{"n_layer": 20, "d_model": 320, "n_head": 4, "n_kv_head": 4, "head_dim": 64, "d_mlp": 1280, "vocab_size": 2048, "norm_eps": 1e-05, "init": "uniform", "init_std_o": 0.0, "beta1": 0.95, "decay_shape": "linear", "batch_tokens": 262144, "seq_len": 512}
MLP neurons of a small language model. Each row is named by its layer, matrix (up: input weights) and neuron, and shows model dimensions 48-143. Each number is 50 + 12 x the weight over its row's rms, rounded and kept within 0 to 99.
Before each neuron's rows, "fires in" lists the words (lower case) most often at its 100 highest values on Wikipedia text that the model never trained on; "fires on" lists the tokens most often at its 100 highest values on Wikipedia text that the model never trained on.

fires in: "as", "along", "tennessee", "if", "white"
fires on: " wh", " as", "ess", " along", "if"
L10.up403:40 48 57 56 42 65 62 61 71 38 53 45 54 74 55 37 65 50 44 53 46 49 53 48 43 62 66 46 38 53 41 51 52 41 60 48 66 64 42 68 53 66 55 70 68 53 34 76 58 45 35 37 65 46 53 39 46 41 38 38 52 59 37 39 28 44 57 32 55 35 59 55 61 48 49 59 31 33 30 33 52 49 52 50 33 52 36 28 51 64 65 41 32 58 53 89

fires in: "had", "has", "first", "premiered"
fires on: " had", " has", " first", " pre"
L14.up253:53 38 41 80 65 53 46 48 58 59 56 54 63 63 41 46 36 61 73 44 36 71 35 62 30 48 83 73 74 37 52 60 49 62 46 69 43 69 34 47 59 42 38 41 39 47 58 47 53 59 40 71 41 51 54 76 35 52 54 43 47 63 42 69 51 60 32 47 63 60 60 51 42 61 45 68 55 43 39 24 40 63 58 59 58 52 68 52 45 36 52 65 47 50 47 57

fires in: "the", "same"
fires on: " the", " same"
L9.up569:57 44 36 43 53 53 50 55 35 63 52 53 46 33 64 47 63 58 77 47 44 44 32 64 51 62 38 57 45 46 53 59 65 44 66 61 46 49 48 43 15 54 62 52 48 36 52 60 66 47 56 55 67 65 41 51 42 64 47 44 77 41 34 37 47 28 36 61 70 42 49 43 60 51 58 39 52 35 52 73 44 53 68 49 34 36 45 45 56 36 71 42 41 52 55 50

fires in: "such", "well", "late", "shortly", "known"
fires on: " such", " well", "g", "ly", "b"
L11.up592:37 44 66 49 37 50 50 40 70 51 55 85 45 39 62 27 57 49 48 53 66 50 56 51 18 46 36 43 35 44 55 53 48 44 55 43 46 71 30 50 43 50 57 51 27 31 48 63 49 71 40 51 49 43 53 31 47 49 46 44 42 33 58 35 50 74 47 36 46 26 53 59 75 55 43 51 58 52 63 63 49 63 48 56 35 50 36 55 71 33 88 26 45 61 58 60

fires in: "the", "to", "one", "by"
fires on: " the", " to", " one", " by", " wh"
L10.up769:56 37 47 54 60 59 45 50 62 62 57 47 40 62 47 47 41 53 58 57 55 43 57 59 32 72 51 47 32 50 57 47 46 64 50 47 52 41 41 55 47 65 37 46 42 44 47 37 59 43 31 51 69 54 46 50 41 75 48 39 31 50 31 39 35 46 41 56 46 34 41 53 52 31 20 35 45 39 54 48 41 47 43 57 45 51 43 61 72 61 60 54 21 61 41 83

fires in: "into", "in", "life", "production", "and"
fires on: " into", " in", "il", "in", " life"
L7.up294:41 32 35 56 50 55 40 58 61 60 46 57 50 50 50 52 56 49 59 53 45 58 43 38 44 48 53 33 64 42 63 43 51 65 53 39 39 56 46 60 36 38 72 72 66 51 49 43 41 46 29 51 42 40 29 65 61 40 55 67 49 42 37 64 56 54 43 35 40 33 60 71 60 58 63 58 37 30 46 54 52 18 42 68 51 52 64 29 62 48 85 42 49 55 34 66

fires in: "to", "of", "founded"
fires on: " to", " of", "ed"
L7.up1236:50 37 45 52 57 86 46 49 70 59 69 56 55 46 51 47 50 47 65 39 73 40 70 32 61 65 59 67 45 48 56 39 46 51 43 48 53 58 54 50 55 68 58 46 41 36 55 68 35 47 55 62 60 56 52 75 50 84 32 27 56 43 48 36 50 72 68 34 52 52 72 48 62 46 27 60 67 37 56 45 47 43 59 55 42 39 51 42 67 50 58 26 47 56 36 59

fires in: "by", "of", "from", "name"
fires on: " by", " of", "am", " from"
L7.up1279:65 40 51 52 30 51 47 65 80 33 46 75 40 55 57 52 45 67 61 37 47 79 56 66 55 34 29 53 54 53 52 39 45 44 51 61 65 56 62 66 44 54 54 50 50 55 52 40 64 48 49 50 67 54 28 37 38 62 45 49 47 49 43 16 39 61 61 54 51 41 47 41 45 54 41 41 46 48 54 48 47 44 52 52 50 53 44 51 32 61 56 48 45 60 42 72

fires in: "was", "be", "been", "were", "being", "newly"
fires on: " was", " be", " been", "ly", " were", " being"
L11.up609:43 39 24 68 39 50 51 64 53 56 51 65 47 48 43 39 75 52 50 46 44 59 68 72 50 51 62 41 65 58 46 62 55 50 53 60 44 69 53 53 54 50 67 46 52 45 57 41 50 31 35 41 47 55 46 70 42 64 23 72 73 61 52 44 58 61 61 63 64 35 71 44 64 67 26 50 46 58 52 34 44 52 42 48 56 45 81 54 55 36 42 46 47 61 37 46

fires in: "through", "advance", "to", "throughout", "increased"
fires on: " through", "ance", "ing", "rough", " to"
L7.up550:48 44 44 47 56 51 35 66 45 56 57 50 37 39 51 25 36 55 66 54 50 36 54 58 52 60 47 60 54 49 60 55 56 50 52 45 52 68 38 41 61 58 44 58 45 79 45 56 53 46 43 48 59 32 78 47 42 53 35 29 67 57 32 38 38 46 27 57 46 30 50 53 67 71 66 52 60 53 64 53 60 37 42 87 41 32 48 56 71 49 59 41 43 53 47 58

fires in: "of", "to", "into", "told", "along"
fires on: " to", " of", " into"
L9.up697:51 52 40 51 42 58 58 64 53 57 40 53 67 60 49 49 52 45 51 51 52 58 55 64 57 73 56 41 31 46 64 51 45 63 64 46 57 74 48 38 30 62 72 64 20 43 41 54 51 36 33 42 47 58 57 53 50 43 58 24 74 53 38 54 54 49 59 35 59 53 64 32 56 39 35 42 51 28 36 46 55 47 66 39 53 65 53 51 64 52 39 40 59 64 54 56

fires in: "a", "an", "of"
fires on: " a", " an", " of"
L10.up803:37 27 46 56 51 54 53 60 60 58 49 59 63 33 50 48 54 45 68 47 63 63 66 54 41 50 57 83 34 53 71 34 72 68 52 44 61 40 43 65 63 54 59 35 35 53 45 46 46 45 30 53 68 62 30 45 44 63 54 53 65 40 39 49 56 60 56 40 63 34 43 47 49 49 47 34 33 45 63 63 37 37 62 60 51 42 50 55 53 33 54 32 56 59 50 47

fires in: "of"
fires on: " of", "ation", "ion"
L9.up456:50 48 47 55 44 55 23 43 63 68 46 65 64 42 44 54 49 61 36 47 57 46 53 52 67 56 65 39 45 33 41 32 58 22 35 49 58 48 50 42 54 35 52 45 52 21 61 44 47 81 37 70 40 59 47 43 54 54 09 39 67 58 43 35 38 78 51 62 55 50 45 48 57 49 27 40 45 67 51 37 18 23 53 54 51 73 43 38 39 44 69 54 48 55 63 54

fires in: "is", "may", "be", "are", "suggested"
fires on: " is", " may", " be", " are", "est", "ius"
L9.up1248:53 51 63 69 35 51 57 49 75 73 43 56 41 50 37 36 64 49 49 44 57 55 65 66 42 49 27 36 41 61 49 58 55 45 80 60 45 64 35 36 49 49 31 49 81 61 57 57 42 55 40 55 63 54 60 53 56 51 60 32 61 59 42 47 39 30 55 56 63 03 45 52 45 37 46 48 66 42 41 44 24 53 43 38 51 53 37 56 56 48 38 50 48 54 39 68

fires in: "over", "for", "through", "overall", "throughout"
fires on: " over", " for", " through", "ver", "rough"
L9.up590:35 46 40 52 53 63 26 56 50 55 48 62 48 49 44 60 66 44 43 51 53 52 49 63 46 57 47 71 65 43 63 38 56 41 35 47 61 60 41 41 57 50 36 33 58 68 48 29 79 40 66 46 32 43 65 58 33 60 44 34 50 61 47 66 18 32 31 45 47 53 59 58 65 37 40 51 63 57 30 67 51 50 34 43 38 42 71 65 59 36 65 66 26 53 50 63

fires in: "children", "women", "people", "mother", "female"
fires on: "omen", " child", " people", "other", "ale", "ild"
L9.up719:31 37 36 68 22 72 56 53 44 69 59 56 59 29 65 63 66 61 58 49 42 32 65 55 42 63 33 77 48 58 54 37 49 68 53 55 57 35 54 67 11 67 58 34 20 69 53 64 50 44 45 48 33 58 47 34 25 76 51 48 44 61 33 44 62 30 45 53 68 50 67 63 56 52 45 51 48 43 48 52 26 44 59 45 65 40 49 56 52 29 39 57 26 56 53 44

fires in: "from", "of"
fires on: " from", " of"
L3.up863:53 21 25 49 46 63 51 59 63 55 49 62 55 48 58 54 71 68 55 45 35 84 55 61 57 52 61 57 51 51 42 43 54 49 44 75 72 57 58 66 50 48 60 38 55 47 59 31 44 44 42 48 62 48 30 51 39 57 30 48 65 59 25 59 49 80 40 50 48 48 37 42 48 57 31 50 51 42 51 75 43 49 59 53 51 46 24 54 62 50 74 39 28 72 18 56

fires in: "also", "later", "addition", "then", "previously"
fires on: " also", "ly", "ition", "w", " later"
L3.up799:38 52 40 58 47 65 24 51 74 56 53 51 35 48 56 59 44 65 17 37 35 61 42 49 38 38 55 36 53 58 59 67 50 54 57 74 51 64 54 57 57 55 68 59 35 60 31 65 48 43 75 50 50 43 44 48 44 62 42 43 49 60 46 48 23 33 61 51 78 62 58 55 44 43 40 57 42 50 61 60 42 33 47 71 64 46 38 28 66 75 31 35 63 71 42 78

fires in: "of", "genus", "term", "introduced"
fires on: " of", "us", " term", "ch", "duc"
L7.up137:51 62 34 46 54 56 47 52 61 69 47 65 38 52 47 45 38 50 36 53 31 33 46 56 51 55 37 68 64 45 60 43 75 62 83 59 62 48 45 58 55 41 50 48 50 66 52 56 55 53 47 62 50 30 57 14 62 66 43 34 55 30 31 37 43 42 28 55 43 51 55 54 59 60 52 51 50 74 64 54 62 30 42 54 30 40 64 42 33 52 47 43 28 50 55 60

fires in: "of", "was", "were"
fires on: " of", " was", " were", " a", "er"
L7.up877:64 51 15 67 55 43 60 44 42 58 52 51 40 46 59 60 70 49 63 43 50 44 63 57 49 62 78 39 45 59 52 46 75 27 49 57 50 41 49 73 58 53 64 48 25 68 36 45 38 34 24 55 39 41 34 64 27 50 38 63 52 48 49 34 82 53 54 62 50 40 44 43 52 52 53 32 48 42 36 71 53 57 45 64 27 71 58 54 27 35 46 45 37 54 22 51

fires in: "of", "four", "influences"
fires on: " of", "our", "enc", "t"
L3.up66:37 49 44 54 46 55 43 49 58 50 38 35 63 49 42 56 61 61 34 51 52 58 61 60 52 49 45 42 46 57 71 44 57 39 58 67 73 52 37 58 55 46 71 38 60 51 75 55 46 40 38 49 32 44 53 34 51 50 51 48 59 47 18 48 36 32 46 62 52 61 40 41 38 50 40 42 63 39 45 53 15 61 79 50 51 65 44 52 48 50 63 44 41 43 51 50

fires in: "to"
fires on: " to"
L9.up120:49 40 56 44 26 51 46 70 56 62 45 46 67 46 44 46 76 50 25 53 61 51 36 66 51 45 44 46 62 52 40 45 42 59 64 47 55 52 51 54 53 42 61 68 34 66 52 35 53 49 73 56 54 65 43 49 58 47 46 41 71 54 57 67 43 56 56 29 57 56 57 49 65 53 49 54 73 44 34 66 47 36 75 55 51 72 77 40 33 53 50 32 40 66 42 53

fires in: "that", "one", "there", "what", "it", "next"
fires on: " that", "at", "ne", " there", "xt"
L10.up1277:50 46 56 62 47 61 39 39 79 54 56 60 77 50 54 44 67 73 40 40 37 68 47 54 39 53 54 54 30 51 47 45 49 50 67 81 36 45 52 39 44 29 56 51 64 47 33 56 69 61 58 61 35 27 64 47 26 53 51 46 60 58 49 54 39 51 51 53 55 35 59 48 71 42 59 67 44 35 44 60 43 35 45 54 59 43 59 56 55 48 42 85 45 60 61 42

fires in: "location", "named", "to", "from", "place", "for"
fires on: " loc", " Loc", " named", " to", " from", " place"
L10.up982:33 59 36 54 36 53 40 70 67 55 53 47 49 44 67 45 44 46 55 51 62 41 65 34 30 59 53 67 51 50 57 49 52 59 63 87 49 39 40 37 58 32 55 61 45 52 56 53 54 47 61 51 47 63 52 41 63 57 44 45 39 51 40 39 32 45 40 28 35 39 56 53 50 27 49 51 65 39 45 50 50 24 60 50 49 50 42 38 85 62 62 50 35 65 49 57

fires in: "of", "aftermath"
fires on: " of", "ath"
L7.up155:36 45 35 59 18 47 38 59 47 42 63 80 59 39 59 53 59 38 55 52 53 68 58 55 60 62 42 59 54 42 66 57 52 55 53 47 57 31 59 39 52 53 49 49 44 53 48 51 71 43 50 53 56 52 39 39 54 64 31 53 42 37 43 52 25 71 42 52 59 54 50 45 28 27 31 35 46 38 44 78 44 56 38 64 67 56 50 29 58 42 49 35 44 49 50 66

fires in: "as"
fires on: " as", " with"
L9.up1092:54 52 51 56 64 55 56 51 67 57 49 45 42 74 50 44 58 68 34 51 43 36 50 38 58 69 21 68 47 61 53 40 52 60 69 46 71 66 38 59 47 50 72 39 37 35 47 30 63 51 56 58 62 79 36 39 32 52 52 49 43 44 48 55 35 62 37 21 41 33 40 51 42 45 41 59 43 30 64 31 58 40 55 36 54 58 76 49 35 54 34 36 38 33 39 51

fires in: "in", "of", "through", "throughout"
fires on: " in", " through", " of"
L9.up659:55 61 57 46 60 71 50 55 40 71 41 56 49 72 48 44 46 57 52 50 70 57 62 48 53 55 39 60 49 37 56 51 64 70 39 50 68 69 41 38 51 50 48 78 54 68 46 62 41 45 43 61 28 53 68 43 51 72 49 25 39 60 42 40 46 43 24 57 49 64 38 54 59 63 68 42 58 73 63 60 26 51 37 58 43 52 73 51 63 47 52 43 49 49 53 63

fires in: "by", "with", "the", "to", "a"
fires on: " by", " with", " the", " to", " under", " a"
L10.up672:50 44 59 50 63 53 23 38 68 55 62 53 58 76 75 47 46 39 59 46 75 34 52 48 49 53 54 71 16 58 44 59 48 43 57 51 39 41 48 54 67 60 59 34 34 41 52 28 39 15 43 37 47 48 30 43 43 53 71 41 48 62 53 43 37 68 57 43 51 36 43 25 40 55 57 62 48 32 64 53 55 22 46 62 50 56 55 63 69 52 47 45 44 52 42 68

fires in: "announced", "edwards", "williams", "william", "richard", "stephen"
fires on: " William", "ward", " announ", "ard", " Robert", "hen"
L9.up1044:53 64 44 56 25 53 59 62 41 48 43 48 43 72 60 57 49 72 44 37 43 40 31 57 44 65 53 54 32 33 59 46 42 63 45 48 63 43 47 38 57 56 40 57 64 61 74 41 75 32 54 65 49 33 43 49 47 70 41 63 79 73 46 48 66 58 48 46 60 29 60 40 56 32 46 44 51 40 53 43 32 49 57 74 59 50 36 36 49 59 73 30 17 58 46 39

fires in: "such", "well", "this", "same", "without", "case"
fires on: " well", " such", " this", " same", "out", "ase"
L10.up194:65 52 60 80 66 46 66 40 46 77 64 46 45 45 55 28 48 69 47 33 69 64 52 44 45 51 27 63 25 31 73 46 72 38 53 53 45 54 66 46 49 72 47 53 26 22 38 52 67 67 20 65 62 41 40 21 60 55 52 56 46 39 35 52 32 87 55 43 53 36 56 60 59 44 61 43 64 59 60 31 51 44 54 42 52 49 43 51 53 30 58 40 49 54 37 63

fires in: "the", "leipzig"
fires on: " the", "z", " s"
L10.up547:66 42 58 43 39 42 55 49 61 53 29 56 63 46 49 31 64 62 68 52 61 44 38 59 54 51 43 55 50 54 55 25 69 52 40 68 75 48 44 74 32 46 59 81 47 51 29 62 55 56 49 51 68 33 44 50 44 64 28 42 74 75 57 39 27 33 31 77 58 53 41 52 74 39 48 68 49 29 25 74 66 56 42 62 39 63 38 26 61 60 46 29 30 56 48 52

fires in: "but", "and", "however", "that", "although"
fires on: " but", " and", " However,", "ough", " that", " so"
L7.up855:55 30 46 57 58 53 34 61 75 59 74 40 61 45 58 38 59 48 46 49 57 44 37 68 50 61 70 70 43 38 58 24 47 49 41 67 50 42 37 68 47 73 43 38 46 56 50 54 56 51 48 53 58 49 61 44 33 70 34 40 55 57 30 53 26 59 76 41 50 48 49 51 56 31 51 61 42 44 49 77 56 41 31 70 51 55 37 44 28 67 72 65 36 39 44 50

fires in: "it", "japanese"
fires on: " it", " It", " Me", " Japan", "t"
L7.up1040:69 17 34 53 44 56 46 57 59 73 54 53 45 35 50 38 64 79 51 47 54 46 60 34 30 57 43 48 44 28 52 38 59 62 45 72 74 34 47 42 23 58 58 26 53 54 44 39 32 33 61 43 33 49 43 62 40 40 33 65 53 38 34 45 70 57 55 46 82 48 56 39 50 46 45 59 70 43 38 46 43 78 45 56 48 42 55 34 48 57 66 56 58 39 44 44

fires in: "which", "it", "this", "japanese"
fires on: " which", " it", " this", " Japan"
L3.up952:65 09 54 75 48 63 48 54 78 79 62 46 43 33 65 30 54 72 39 40 45 59 68 45 35 55 21 56 31 40 54 47 56 58 48 51 61 47 30 38 39 79 40 39 40 44 64 49 62 66 58 53 51 51 46 63 46 43 35 55 28 41 49 33 34 58 57 59 59 67 69 49 66 51 46 68 54 32 37 57 37 55 68 42 53 49 37 26 50 66 55 49 56 73 34 51

fires in: "of", "with", "to", "either", "create", "formation"
fires on: " of", " with", "ate", " to", "her", "ation"
L7.up69:51 56 47 69 54 61 41 55 63 70 53 38 35 53 41 50 46 56 36 49 46 50 51 46 43 54 51 41 44 48 67 29 44 58 48 75 34 60 60 50 61 63 56 42 22 35 56 40 38 50 43 52 56 46 27 33 47 62 53 38 53 53 40 47 47 36 47 43 41 43 58 76 53 61 48 64 69 35 68 43 52 53 37 45 53 68 58 41 44 53 51 31 32 62 37 61

fires in: "of", "during", "from"
fires on: " of", " during", " from", "ates", "ate", "ra"
L9.up1144:64 47 65 67 55 63 65 54 61 43 35 49 43 50 55 13 88 44 56 45 77 19 47 62 44 61 48 58 47 55 50 30 35 40 60 57 51 29 46 56 47 47 61 45 49 30 64 33 49 61 27 53 59 45 38 67 31 63 30 26 65 41 49 52 42 47 32 49 59 41 48 44 38 56 44 52 55 31 50 40 56 33 73 30 47 43 61 63 58 46 53 25 47 77 40 60

fires in: "by", "in", "to", "of"
fires on: " by", " in", "y", " to", " of", " on"
L7.up344:67 61 46 53 59 55 50 54 43 35 43 44 55 50 59 50 43 49 48 56 70 60 47 40 58 66 51 46 37 57 39 26 51 61 33 59 73 69 47 64 60 39 48 35 57 66 27 61 64 60 44 53 40 56 54 39 56 62 26 48 66 62 36 31 51 47 38 49 49 41 46 52 41 53 37 56 61 59 67 52 42 38 52 60 51 77 64 42 37 41 67 40 46 34 49 77

fires in: "and"
fires on: " and", " p", "and"
L7.up979:35 12 59 84 40 74 34 77 51 92 48 56 50 66 38 30 35 51 29 47 68 53 30 60 59 64 43 42 45 39 49 55 43 62 44 50 53 24 39 61 45 63 37 35 38 43 58 44 44 55 49 59 67 33 68 64 51 42 53 40 51 58 62 55 60 63 63 53 62 46 51 63 54 46 55 69 47 43 41 82 32 46 31 44 48 64 54 57 59 48 53 54 51 44 43 45

fires in: "an", "another"
fires on: " an", " An"
L10.up447:60 55 67 46 40 45 68 63 61 62 45 56 61 72 58 57 65 62 47 54 65 68 60 61 39 49 48 63 30 57 66 36 60 45 55 39 52 41 56 71 52 59 50 39 39 36 33 41 54 49 56 73 54 40 46 45 48 67 34 63 55 50 59 54 68 46 47 48 49 36 48 54 38 37 67 51 70 49 46 47 41 54 35 77 60 44 50 17 76 46 65 26 32 55 42 49

fires in: "into", "to", "financial", "fallen"
fires on: " into", "all", " to", "ial", "ies", "ately"
L3.up969:50 64 35 43 15 63 52 54 62 74 42 45 24 68 33 51 59 47 32 51 54 55 58 46 33 47 30 63 50 59 67 47 48 54 60 46 70 58 31 29 53 37 65 59 32 18 49 43 56 65 52 57 44 52 58 39 57 44 58 50 50 54 48 34 55 47 43 66 59 38 63 27 48 47 40 48 64 56 43 64 33 54 70 58 58 69 42 46 69 58 35 48 57 58 52 51

fires in: "stars", "telugu", "satellite", "similar", "fellow", "pilot"
fires on: "ar", "ow", "ug", "ot", "ars", "ite"
L3.up557:68 58 48 60 55 46 47 58 62 46 38 66 56 54 69 37 48 53 42 49 29 34 41 52 60 55 37 33 46 42 56 49 53 53 54 59 60 44 45 51 50 49 40 23 56 55 64 31 28 16 38 46 49 26 45 72 58 37 58 48 80 59 62 58 64 41 53 59 57 30 60 36 55 38 45 37 57 39 53 28 57 59 52 43 49 47 51 55 49 65 41 42 45 80 45 36

fires in: "is", "are", "created", "remains"
fires on: " is", " are", " cre", "ains", " be"
L10.up48:56 63 57 47 27 64 32 39 72 63 44 48 48 63 43 30 64 53 43 30 57 39 74 41 53 66 36 61 51 51 39 41 40 55 55 65 44 56 51 42 56 61 53 43 72 54 52 29 70 43 38 43 71 64 53 55 48 55 22 48 47 53 53 38 34 37 55 29 53 24 53 33 52 48 30 49 75 26 44 66 46 44 45 51 55 53 66 30 75 47 69 47 51 62 32 57

fires in: "in", "head", "headquarters", "his", "of", "chairman"
fires on: " in", " head", "ad", " his", " of", "air"
L9.up401:37 16 50 55 48 58 61 49 62 64 48 47 47 61 66 49 45 59 37 51 55 22 54 59 47 60 58 69 56 53 77 36 50 64 39 51 52 41 50 81 33 63 35 56 51 46 55 54 26 25 44 51 53 42 61 35 58 54 48 42 56 42 58 23 43 66 49 50 53 48 57 62 60 17 23 84 58 42 36 51 56 45 40 40 58 66 34 43 58 74 59 70 43 63 39 59

fires in: "with", "norfolk", "thoracefasciella", "foreign", "by", "through"
fires on: "f", " with", "ign", "ric", " by", " through"
L7.up924:47 49 47 54 49 65 51 46 47 52 37 48 73 48 54 64 40 56 51 36 42 86 29 54 46 65 47 44 52 49 61 41 41 51 36 44 47 42 65 28 39 64 39 47 27 56 39 65 64 35 34 61 34 56 42 43 59 55 69 54 53 94 57 45 38 53 47 41 63 71 58 42 55 53 49 71 54 37 56 50 45 43 55 33 28 60 37 54 53 28 67 50 43 64 45 62

fires in: "one", "each", "1", "a", "single"
fires on: " one", " each", " A", "ne", " 1", "very"
L11.up572:43 32 36 46 50 56 36 54 31 48 48 67 48 36 44 27 58 63 52 50 47 62 49 41 25 62 47 53 54 51 50 41 38 79 68 62 62 33 43 44 52 42 52 49 55 37 60 41 60 34 33 31 46 42 48 63 38 69 63 57 42 43 54 48 63 73 48 53 58 28 47 31 33 35 32 41 49 60 44 71 40 43 72 70 66 56 48 68 72 23 65 54 59 58 61 61

fires in: "to", "has", "had", "have", "ve"
fires on: " to", " has", " had", " have", "d", "ve"
L11.up916:36 28 65 62 47 56 64 41 62 50 71 42 53 37 56 33 49 52 53 55 55 19 62 55 50 56 55 43 74 34 71 48 58 59 42 36 49 62 43 58 52 35 39 57 46 42 50 48 59 35 38 52 45 46 71 60 45 57 47 35 48 46 24 50 29 59 39 43 67 39 64 18 23 48 25 54 54 58 29 46 48 48 38 48 52 42 58 51 47 60 39 50 46 51 45 60

fires in: "that", "next", "same", "christian", "following"
fires on: " that", " Christ", "xt", " same", " following", " follow"
L11.up712:50 36 52 59 64 55 29 76 40 37 65 46 48 39 53 37 58 52 44 28 54 70 40 47 41 55 36 58 47 48 50 43 54 42 57 52 50 46 53 54 43 41 52 57 44 57 48 27 48 38 53 36 74 27 62 41 30 73 59 54 76 45 44 40 30 58 56 64 50 58 65 60 48 57 55 58 55 52 54 50 45 29 45 54 26 59 57 67 42 71 57 67 45 72 48 38

fires in: "south", "north", "central", "and", "southeast", "east"
fires on: " South", " North", "ral", " north", " south", " and"
L10.up230:36 54 53 52 44 60 34 55 59 80 44 60 53 48 58 32 67 67 47 49 38 54 59 64 31 41 49 54 58 49 56 48 39 70 64 57 59 74 42 54 34 50 29 58 40 48 35 55 61 41 46 43 73 32 62 58 25 41 49 49 49 60 41 42 35 64 35 56 64 44 60 65 58 43 58 29 68 42 61 46 28 54 34 49 50 45 65 77 75 53 55 43 29 47 19 50

fires in: "works", "work", "written", "workshop", "harvard", "working"
fires on: " work", "ork", "th", "ten", "s", "ard"
L9.up114:54 44 47 57 33 62 45 48 39 57 44 46 42 42 54 51 73 71 73 42 42 65 40 74 42 60 70 39 35 58 47 32 55 57 58 81 38 45 61 72 17 48 48 62 37 40 46 38 61 69 36 56 56 46 43 45 43 57 53 43 51 52 59 50 38 47 29 56 48 45 48 59 54 54 37 55 53 17 55 75 54 37 34 61 28 27 63 46 54 52 66 72 34 51 33 47

fires in: "other", "some", "others", "many", "several", "of"
fires on: " other", " some", " many", " of", "ow", " several"
L10.up513:40 42 62 57 57 71 55 60 77 43 47 71 73 45 56 53 53 55 43 54 73 33 46 47 55 36 44 63 37 56 61 24 56 54 58 73 75 50 62 35 51 65 51 37 14 54 62 53 53 55 64 54 43 50 64 29 42 61 62 53 59 43 38 23 55 78 50 42 58 56 51 64 62 40 61 48 50 53 45 50 47 47 86 54 64 66 41 56 63 46 36 49 22 46 67 36